Weights of a small GPT-style language model, trained from scratch on English Wikipedia.
Size: width 256, 8 heads of 32, vocabulary 8192, 9.44M parameters.
Architecture: RMSNorm before each block, rotary positions, no biases in attention or MLP, untied embeddings.
Training: a variant of Muon for these matrices, 6618 steps.
MLP neurons of a small language model. Each row is named by its layer, matrix (down: output weights) and neuron, and shows model dimensions 160-255. Each number is 50 + 12 x the weight over its row's rms, rounded and kept within 0 to 99. A neuron's up and down rows have the sign that makes its largest values positive.
A block is one neuron, or neurons of one layer that tend to fire together. After each block is what it responds to, as a language model described it from the Wikipedia text at the highest values.

L3.down187:51 53 53 42 46 38 44 48 58 36 81 40 52 47 50 27 72 34 43 39 36 51 58 53 33 56 62 59 42 50 37 41 47 56 40 62 69 47 33 38 39 46 19 57 57 67 32 73 26 51 71 57 33 36 50 46 54 50 55 45 60 58 60 49 56 42 52 70 65 45 67 62 66 46 56 43 58 52 63 57 61 52 67 73 45 44 63 27 54 66 58 50 61 57 43 56
Sentence-final periods

L4.down146:81 53 58 69 35 48 65 40 62 60 66 63 38 63 43 57 58 41 34 51 77 40 47 36 58 50 47 42 50 51 58 48 59 57 45 52 31 68 34 69 68 59 41 51 35 51 46 63 39 49 38 63 35 26 34 44 52 42 36 47 24 61 52 59 69 30 56 56 69 47 63 66 49 37 37 25 37 63 47 31 62 43 42 50 41 56 52 67 49 41 59 50 68 34 51 37
L4.down154:36 64 57 48 63 64 50 45 44 41 46 55 69 36 31 43 52 65 43 54 21 35 35 55 34 49 69 66 60 56 29 51 88 45 58 43 56 56 41 46 41 55 59 36 75 38 53 55 51 54 48 41 62 62 58 48 51 46 39 30 52 34 51 41 60 47 31 56 29 37 54 56 46 57 32 42 56 22 60 60 51 33 38 59 73 55 45 54 56 60 66 40 53 63 49 51
L4.down194:56 48 69 60 74 42 45 40 51 60 39 10 42 45 54 57 42 33 34 35 51 56 26 58 33 59 54 53 35 39 32 56 40 40 54 35 54 31 56 44 40 49 42 41 65 84 45 48 33 45 77 51 45 75 52 53 59 56 57 60 59 40 30 42 61 51 57 47 31 50 45 60 48 59 42 67 31 52 52 65 49 48 32 37 58 55 60 46 49 62 48 51 60 53 60 56
L4.down225:59 70 52 55 36 51 45 54 54 60 33 38 56 41 43 69 32 46 58 50 41 42 39 33 40 44 26 57 44 47 39 54 57 42 31 61 58 44 60 48 54 55 38 34 57 51 43 62 59 62 61 62 55 57 58 63 55 51 42 79 42 65 46 36 35 31 41 43 41 58 42 48 67 38 71 59 47 25 65 61 54 66 51 60 47 55 56 65 37 38 56 55 42 35 42 50
L4.down257:52 64 45 37 31 66 44 38 39 28 64 46 43 42 28 51 83 36 54 41 74 41 48 24 51 59 48 54 38 57 51 50 58 49 55 59 63 51 43 63 52 50 56 30 38 42 43 56 52 55 32 35 34 54 54 43 33 67 50 52 45 50 69 54 42 51 37 54 68 32 64 65 45 48 59 64 34 63 56 46 62 69 39 44 74 37 39 25 62 43 46 63 47 17 53 45
L4.down276:57 59 61 53 63 64 61 59 39 52 60 60 50 42 55 60 56 54 48 54 63 55 49 68 69 47 40 47 42 54 52 63 44 67 51 70 61 68 32 44 57 43 42 54 64 54 38 39 42 47 57 45 37 67 38 51 58 35 18 74 57 46 53 49 53 39 32 23 38 66 56 41 41 37 54 31 70 61 23 50 38 29 58 56 38 43 51 58 62 54 38 33 43 52 58 74
L4.down282:63 27 42 54 39 56 57 51 47 53 71 44 62 43 50 48 63 53 29 70 31 75 43 51 44 60 43 56 74 46 30 38 31 49 80 60 62 55 58 51 50 39 66 55 37 72 55 32 56 59 47 35 50 57 36 51 48 28 55 53 81 31 52 49 56 37 72 28 56 29 44 41 40 45 44 62 47 62 29 61 43 38 54 36 59 55 49 49 39 31 50 51 53 32 33 41
L4.down368:54 44 41 28 52 48 49 49 60 54 47 62 29 52 62 47 57 44 64 32 59 42 35 74 42 58 46 37 46 49 55 42 37 45 59 55 55 41 50 49 43 46 78 46 52 50 40 59 28 54 53 54 67 64 70 49 57 34 47 54 53 59 43 13 70 42 47 74 54 50 55 38 48 52 42 81 61 56 38 32 47 51 68 51 35 47 65 57 53 58 50 49 47 70 60 43
Section heading closers

L5.down211:46 58 45 58 38 59 49 51 40 38 66 73 69 52 76 54 69 29 50 48 36 46 70 38 52 61 50 44 52 54 42 72 60 43 44 54 44 35 43 55 45 43 35 38 47 37 67 58 21 57 34 67 52 48 59 50 41 78 55 66 53 60 56 50 46 61 62 70 59 44 40 61 58 53 38 53 25 52 36 56 46 63 40 45 46 43 36 35 54 71 59 64 37 45 72 41
L5.down221:56 57 62 50 32 54 44 56 56 45 39 48 64 35 64 33 44 35 45 44 69 39 67 32 51 36 35 48 52 43 61 41 24 24 36 50 45 51 65 42 60 51 49 48 50 35 34 53 60 38 56 60 32 41 30 22 62 49 71 48 38 32 50 55 49 46 39 50 56 43 44 50 64 52 65 61 66 58 44 64 41 51 74 36 53 41 52 47 46 46 65 58 54 39 77 40
L5.down363:73 77 71 47 62 33 25 38 40 53 60 48 47 47 52 46 55 53 43 58 48 54 59 54 54 32 52 30 58 67 60 44 44 64 38 49 61 52 50 48 60 42 56 64 38 64 64 29 37 57 41 51 51 63 55 49 46 54 36 39 41 55 34 46 64 82 48 67 63 65 53 58 67 26 59 61 30 39 45 47 33 53 51 45 43 44 61 44 42 54 58 46 53 62 55 23
L5.down378:47 44 55 72 62 79 46 59 40 55 58 54 54 37 73 51 56 46 36 66 49 51 57 80 55 34 49 26 63 57 53 60 52 47 58 68 40 57 70 62 56 37 75 70 29 66 45 53 54 52 64 35 52 38 21 38 55 40 55 50 49 55 43 39 68 48 69 56 51 58 58 38 51 43 53 57 40 33 66 38 46 64 51 58 48 28 50 49 58 61 69 30 72 55 51 39
L5.down435:47 47 46 51 57 54 45 40 54 62 75 57 54 53 27 50 51 47 69 43 66 49 63 71 49 31 52 37 69 55 35 52 49 53 45 48 46 51 37 61 49 45 29 49 49 41 50 50 51 60 34 47 41 42 30 50 67 64 56 28 45 64 66 66 40 39 58 48 53 45 57 40 54 59 42 46 34 54 65 59 66 54 65 48 58 42 41 51 59 40 72 38 46 62 35 72
L5.down469:47 47 53 61 48 44 33 44 63 63 61 50 65 61 70 35 52 25 39 51 58 17 60 36 55 49 54 47 64 47 85 39 42 40 37 45 49 45 52 41 42 61 33 34 46 47 28 57 45 51 49 64 51 70 35 51 60 49 35 42 32 34 64 53 38 54 55 54 75 52 41 58 63 34 38 61 28 50 53 55 61 35 45 66 39 42 41 38 71 51 84 55 41 40 46 37
L5.down492:50 63 55 62 60 63 61 53 56 34 59 50 40 62 55 48 39 58 53 47 69 38 33 55 74 46 46 59 42 46 53 52 72 65 51 51 48 61 38 28 59 60 24 42 56 39 54 55 60 45 43 49 48 39 51 60 21 61 41 40 37 42 65 34 46 48 41 34 37 32 44 50 49 55 49 18 52 45 52 67 42 47 58 58 53 36 54 65 47 43 64 61 66 50 57 61
L5.down504:65 33 75 58 50 43 62 43 58 37 30 55 40 44 54 40 46 54 31 59 59 36 62 53 68 29 59 39 49 72 58 45 52 38 42 53 50 32 56 67 43 59 29 60 45 37 50 67 40 72 52 58 63 63 58 64 47 56 43 47 55 56 66 52 38 64 57 75 54 30 53 60 56 64 45 56 78 45 60 43 57 46 59 56 29 56 45 61 69 50 37 48 26 51 44 59
Wiki heading closing markers

L4.down35:28 50 37 52 48 47 45 58 49 65 70 65 53 26 43 33 43 56 57 52 60 43 42 81 55 43 48 69 53 49 59 65 52 22 58 60 43 57 32 14 47 48 41 47 61 51 50 21 51 28 47 57 53 63 23 67 55 54 55 51 23 37 49 48 52 41 31 59 64 64 45 31 58 36 58 49 47 43 60 37 44 46 20 39 46 46 32 49 52 49 55 53 42 50 50 50
L4.down116:54 67 61 63 55 50 34 46 39 40 62 39 53 57 51 37 55 54 62 55 37 59 63 40 39 42 63 72 67 58 63 93 59 58 61 46 47 60 34 53 46 47 71 58 50 31 67 44 69 56 58 43 66 52 55 46 45 49 68 73 65 46 36 48 55 38 39 42 64 69 40 67 59 56 53 57 64 41 55 61 60 53 51 52 45 33 41 28 62 48 45 35 55 77 56 79
L4.down165:53 51 36 43 56 29 50 44 43 66 51 57 53 68 44 26 28 15 56 61 37 59 14 27 74 23 49 46 36 32 55 42 47 34 44 55 47 46 36 49 35 35 49 50 46 45 66 66 65 66 49 41 49 39 54 59 28 37 61 43 61 56 69 49 59 60 68 40 69 67 44 53 42 53 63 45 52 44 42 43 60 66 43 52 35 51 38 45 47 58 42 66 71 45 62 60
L4.down233:38 37 48 55 83 41 49 33 64 64 49 49 48 67 44 51 54 16 49 47 66 49 46 44 50 69 22 55 75 48 46 42 47 44 47 36 56 49 37 57 53 53 53 51 67 56 39 54 46 51 58 49 52 39 51 43 68 38 44 54 36 51 40 62 73 69 59 65 47 80 49 67 57 53 65 22 38 51 40 40 48 66 36 49 49 36 53 48 49 58 43 58 65 52 46 41
L4.down292:64 37 53 15 47 43 55 39 40 50 60 41 56 43 53 36 54 42 56 52 50 32 50 53 38 33 60 69 51 62 54 64 62 56 68 35 72 55 47 53 49 64 78 68 56 74 32 57 55 47 31 35 37 57 32 38 57 47 53 22 65 43 54 42 51 46 49 54 46 42 39 49 21 50 56 46 40 71 50 43 52 71 75 41 54 61 36 28 76 59 53 64 49 35 51 42
L4.down331:40 42 50 53 36 50 63 57 38 34 48 66 49 50 60 37 44 54 55 52 64 50 42 62 38 55 80 44 64 49 43 68 67 54 48 39 55 38 43 73 59 41 64 27 41 47 53 54 29 75 48 53 45 36 49 58 58 51 43 52 52 49 59 51 57 29 32 45 29 71 55 62 35 59 54 63 63 65 56 56 66 62 64 34 60 62 55 58 56 28 47 34 45 61 43 47
L4.down353:52 58 49 46 60 51 47 51 42 57 60 66 36 47 41 42 69 42 61 56 58 49 50 45 46 36 61 51 52 46 53 57 48 57 52 56 45 55 45 68 51 52 42 33 34 63 42 47 37 51 72 44 40 61 61 32 25 26 81 74 50 61 48 54 79 32 66 33 51 68 43 47 16 44 42 55 42 44 41 50 49 59 57 42 72 32 51 55 68 45 75 28 58 51 42 54
L4.down402:77 48 48 49 47 25 39 53 60 46 56 82 61 62 59 61 54 58 49 45 44 47 68 46 40 50 30 52 62 55 63 49 57 44 50 47 35 55 27 52 64 55 83 57 48 50 33 43 36 57 52 58 71 50 39 37 40 83 57 49 42 65 49 35 37 56 45 32 40 55 51 46 56 59 74 36 48 58 50 44 48 50 45 65 53 56 54 31 29 50 50 43 51 32 48 38
Plural noun endings

L5.down95:59 64 62 68 52 63 46 54 62 59 50 29 58 56 29 52 53 67 56 67 52 32 43 40 70 53 57 65 58 30 46 52 50 69 21 49 57 46 58 42 51 58 45 54 50 33 41 56 61 40 39 54 47 49 50 17 42 54 56 49 29 61 35 50 43 58 30 54 66 76 57 64 71 62 38 50 39 51 54 51 52 37 49 37 67 36 43 55 32 35 44 42 69 50 52 47
L5.down240:74 26 56 44 49 35 51 40 23 59 57 76 53 56 43 43 67 35 44 47 66 39 56 75 29 55 48 60 50 65 61 37 50 44 50 53 44 49 46 29 40 38 49 46 56 57 32 44 75 62 44 45 68 49 24 51 39 55 47 58 57 38 65 65 50 42 72 57 65 39 43 62 34 49 59 44 61 68 56 34 33 64 54 68 53 32 55 40 49 45 35 50 49 51 36 29
L5.down254:49 47 41 48 44 55 55 55 53 50 51 71 52 51 56 41 36 40 46 53 57 31 53 48 50 53 54 64 46 44 46 51 60 53 31 50 39 62 45 48 60 58 20 44 50 50 50 60 62 36 34 44 49 50 54 39 63 51 37 65 56 53 50 46 57 57 48 42 24 58 52 67 41 57 46 30 33 62 42 45 57 25 42 56 32 28 49 46 32 61 48 42 59 63 40 50
L5.down269:47 59 51 33 42 59 33 57 66 47 53 46 48 54 41 64 42 53 61 52 35 33 64 34 18 48 42 35 44 55 49 37 46 60 48 41 61 56 52 54 68 66 32 38 36 67 42 46 68 62 67 43 66 34 57 60 48 48 59 48 46 44 46 30 48 44 36 67 50 55 70 57 69 41 27 33 18 59 51 47 11 49 51 68 48 53 43 26 36 39 78 49 28 44 53 48
L5.down279:59 48 37 49 75 57 54 54 69 46 44 66 56 45 56 34 44 49 44 50 56 47 48 40 70 61 67 62 58 76 61 39 33 55 36 35 36 68 55 36 66 47 42 58 46 49 46 60 63 10 38 62 48 58 55 52 37 39 65 67 76 31 47 50 55 53 60 46 55 51 50 67 45 33 52 46 34 42 43 58 41 38 61 54 41 44 51 77 42 79 65 64 46 31 58 55
L5.down357:45 52 52 46 69 41 67 48 47 46 28 50 51 38 56 41 51 58 55 64 49 41 64 59 46 50 52 43 31 38 45 62 74 48 37 32 49 44 59 48 53 73 42 54 53 52 55 56 56 41 55 53 37 44 77 34 76 49 43 53 36 15 36 33 49 51 39 54 40 48 50 61 43 62 51 53 90 42 47 37 35 51 36 49 34 35 50 39 56 47 33 43 48 56 55 71
L5.down362:32 40 52 65 38 76 58 39 27 35 67 53 71 52 37 41 33 41 44 48 46 49 46 56 44 61 43 61 34 51 78 36 47 54 37 52 59 31 44 36 46 71 70 56 42 45 55 51 47 40 52 56 48 48 61 42 64 55 77 45 54 47 43 54 59 46 47 53 58 83 42 33 51 74 31 42 33 73 69 56 63 44 56 50 41 52 48 49 41 56 72 41 35 37 59 18
L5.down459:60 38 29 28 37 40 34 57 50 57 49 45 62 45 52 45 43 19 61 38 45 70 70 27 61 40 72 56 56 60 53 35 49 49 53 82 41 50 36 38 48 48 53 40 46 47 60 53 35 69 42 66 25 55 61 56 51 61 66 58 36 39 47 48 53 67 46 55 49 65 50 41 54 60 58 67 46 55 57 34 29 51 60 53 32 60 40 44 56 54 50 54 45 76 24 48
Abstract noun heads

L4.down33:57 49 76 34 43 45 65 51 39 51 59 55 66 39 50 49 54 65 42 26 65 32 51 54 42 53 77 68 47 50 50 50 60 42 65 34 64 49 42 44 41 46 59 43 39 26 44 36 51 50 44 47 53 50 62 32 56 48 56 51 87 41 45 51 67 61 49 54 47 69 35 48 44 44 57 65 66 44 47 53 67 64 62 46 57 57 59 46 60 45 55 48 65 43 53 47
L4.down106:30 53 49 56 45 41 28 58 48 68 36 56 45 50 57 74 48 49 49 46 70 50 71 44 51 56 59 55 50 78 48 50 44 42 63 46 47 50 71 55 48 14 32 45 36 41 46 60 36 60 51 71 62 52 62 63 46 53 48 56 57 43 63 53 49 17 48 65 30 46 45 48 34 45 61 57 59 38 61 53 61 50 55 72 56 55 58 30 56 28 52 65 29 45 59 45
L4.down143:48 48 57 45 66 41 62 47 47 42 51 64 55 44 51 45 30 39 65 58 30 57 49 47 70 38 49 62 52 70 38 46 65 46 77 60 44 68 59 29 41 53 55 46 47 56 46 59 31 52 41 38 56 60 36 65 56 74 51 46 69 39 74 62 51 50 65 77 28 77 55 46 26 48 48 57 45 49 53 52 47 49 47 46 63 48 30 52 41 54 43 59 57 33 52 45
L4.down279:51 66 50 49 69 62 49 57 62 74 57 52 59 58 67 52 53 50 54 45 37 60 65 74 45 34 53 72 61 69 62 52 51 52 41 51 44 54 34 55 72 55 40 58 51 41 70 35 48 43 58 54 67 34 40 34 48 52 43 51 64 52 53 71 42 50 62 36 70 52 41 65 48 46 51 45 60 39 50 56 57 33 25 47 59 64 43 61 56 52 43 41 56 47 45 27
L4.down332:63 36 48 27 36 60 56 51 47 58 57 43 48 41 26 59 51 64 42 59 53 60 41 53 60 35 44 48 35 44 43 55 49 49 64 51 59 49 40 57 62 50 46 73 43 53 72 29 43 75 59 46 54 47 57 67 48 65 60 55 68 41 46 90 41 59 68 47 35 61 51 47 40 50 38 56 59 45 37 38 74 42 59 51 64 33 38 67 57 34 62 41 35 57 42 46
L4.down404:50 58 87 59 51 63 44 75 36 46 51 69 51 38 53 48 59 33 25 51 50 56 49 62 51 49 72 42 32 50 36 47 55 44 52 64 72 65 68 57 59 45 49 40 66 55 36 36 63 65 64 59 48 33 51 44 48 42 51 53 43 49 51 57 32 32 44 48 49 34 53 53 54 71 54 65 70 42 46 53 52 66 44 56 47 64 58 70 44 42 47 58 74 25 31 63
L4.down439:52 55 52 61 38 81 49 38 53 25 51 33 22 24 37 91 40 58 53 58 66 43 73 41 65 49 54 55 47 54 57 47 50 57 68 51 36 37 49 52 47 59 49 45 72 50 52 53 49 47 48 50 49 59 61 56 54 64 62 54 28 29 41 46 60 51 56 35 50 62 51 68 37 57 63 40 39 62 48 43 38 55 62 48 55 38 50 49 44 67 64 53 43 75 59 44
L4.down498:69 45 41 38 57 52 29 48 58 37 43 44 40 58 52 33 37 34 55 50 28 50 81 84 38 30 45 61 38 48 58 42 35 50 35 27 56 67 53 58 52 44 41 59 45 39 27 64 31 41 67 51 56 74 44 44 78 29 52 34 74 39 39 47 37 55 31 64 41 46 62 67 40 40 51 48 65 56 62 38 54 57 43 59 48 46 37 55 50 37 51 72 58 55 68 28
Leading digits of quantities

L3.down68:49 54 46 27 60 46 40 49 49 69 75 68 48 49 49 55 45 41 64 63 63 61 32 38 58 52 32 53 60 38 54 57 49 50 36 49 55 65 52 64 42 57 50 54 49 41 42 49 34 30 43 36 26 43 37 49 37 50 37 44 50 37 66 59 56 74 51 50 48 37 58 70 48 45 47 50 39 60 52 32 51 63 62 59 43 64 24 52 38 61 67 54 64 68 49 62
Section heading closers

L3.down451:44 81 53 49 65 53 43 66 59 70 40 57 15 49 46 53 46 61 53 37 51 55 56 68 58 44 51 35 49 61 29 46 58 46 61 64 52 51 63 35 56 54 44 55 68 54 42 44 53 64 73 43 46 33 57 50 47 32 52 46 47 51 63 67 60 45 47 52 69 61 35 60 70 32 43 55 54 30 41 50 62 66 47 46 45 47 48 74 56 48 36 54 73 32 55 40
Digit after number separators

L5.down7:62 29 40 34 42 37 67 45 59 47 61 58 58 52 67 27 50 31 54 65 61 44 53 51 30 62 41 42 29 54 49 42 57 38 48 33 67 58 53 45 44 33 81 63 58 41 36 65 58 67 60 41 76 56 43 47 50 50 41 57 59 37 54 22 46 50 54 73 48 28 53 61 41 58 27 67 47 59 58 64 53 68 45 58 41 52 53 55 23 50 37 45 66 70 72 38
L5.down38:48 56 45 75 58 30 48 46 38 44 46 54 67 32 63 46 70 51 46 51 43 39 32 79 51 35 56 36 46 54 65 47 35 34 67 47 43 71 31 60 63 70 56 27 42 46 50 52 45 64 53 55 47 45 41 47 36 57 38 52 38 40 48 55 23 42 46 43 59 55 45 29 63 58 22 64 55 53 50 57 56 59 48 42 53 60 31 47 58 60 47 71 45 43 63 57
L5.down246:48 62 34 52 53 57 51 55 60 53 38 63 50 56 72 39 41 57 54 56 48 62 35 43 61 59 44 59 43 54 51 74 50 69 37 63 44 44 56 39 33 34 46 50 45 52 43 43 41 35 53 62 59 48 53 49 61 39 60 33 55 33 46 42 48 44 44 43 36 73 36 43 53 41 46 49 41 55 65 50 41 52 65 17 63 51 42 36 48 65 61 64 50 34 39 38
L5.down367:46 52 68 41 55 46 85 41 56 46 40 50 48 61 51 44 58 69 57 45 44 41 35 33 49 60 53 58 45 46 65 38 68 26 48 51 53 34 51 49 57 69 46 53 46 51 44 57 50 48 54 55 47 54 46 47 36 61 58 32 30 44 55 46 62 47 52 68 51 47 71 56 41 39 42 62 61 47 67 44 33 60 46 35 38 50 45 59 40 34 57 38 45 48 54 71
L5.down382:43 41 37 38 45 54 38 56 74 55 48 50 39 52 54 41 36 24 57 37 52 56 30 32 18 68 49 45 53 60 68 54 45 66 47 47 38 55 69 54 44 63 52 61 49 61 52 46 37 58 42 48 53 42 58 55 62 45 64 44 39 41 63 51 35 61 40 49 50 47 43 63 62 44 49 31 37 59 40 57 50 57 23 56 36 36 47 53 54 46 55 70 56 51 77 76
L5.down406:20 28 52 54 57 54 34 69 40 68 38 69 41 28 47 59 45 41 52 43 39 44 61 47 16 40 39 46 49 32 33 50 44 56 63 65 57 30 67 48 51 60 44 41 40 54 39 65 42 53 37 31 61 52 63 36 40 37 58 50 51 42 34 50 35 46 35 37 56 59 43 13 56 42 69 43 41 53 42 46 72 50 55 56 56 35 60 50 18 83 55 29 57 48 39 44
L5.down425:67 59 53 57 62 43 66 47 40 42 71 73 39 52 54 48 35 46 53 44 62 40 55 57 59 39 52 46 37 53 50 48 27 70 57 34 51 44 57 64 36 66 49 70 51 50 39 42 40 55 63 39 33 70 57 51 36 59 68 68 63 40 57 76 44 55 55 39 44 67 65 66 58 66 66 53 60 46 41 55 35 53 57 59 41 50 50 52 46 53 47 68 53 42 20 51
L5.down471:29 57 33 42 45 69 21 63 48 70 49 31 34 43 59 46 49 46 57 58 59 42 58 56 35 51 34 55 27 64 64 54 61 41 51 60 35 61 29 60 60 61 49 54 44 47 68 51 47 28 50 41 46 81 63 62 62 62 43 59 45 55 62 50 17 25 60 37 28 57 44 53 43 63 54 53 45 44 24 93 71 42 47 40 37 59 46 52 55 44 55 52 49 65 39 36
Digits inside numbers

L3.down136:64 53 54 54 73 61 80 47 45 53 65 30 45 57 40 62 51 66 60 47 80 29 63 35 55 49 44 54 76 47 48 42 49 71 31 33 48 42 65 58 41 64 62 73 56 44 48 41 45 52 54 59 58 57 47 43 56 52 51 61 47 39 29 48 48 66 35 48 26 85 57 66 62 61 59 38 63 77 47 71 47 43 39 54 53 40 60 44 47 75 66 39 77 69 47 43
Plural noun endings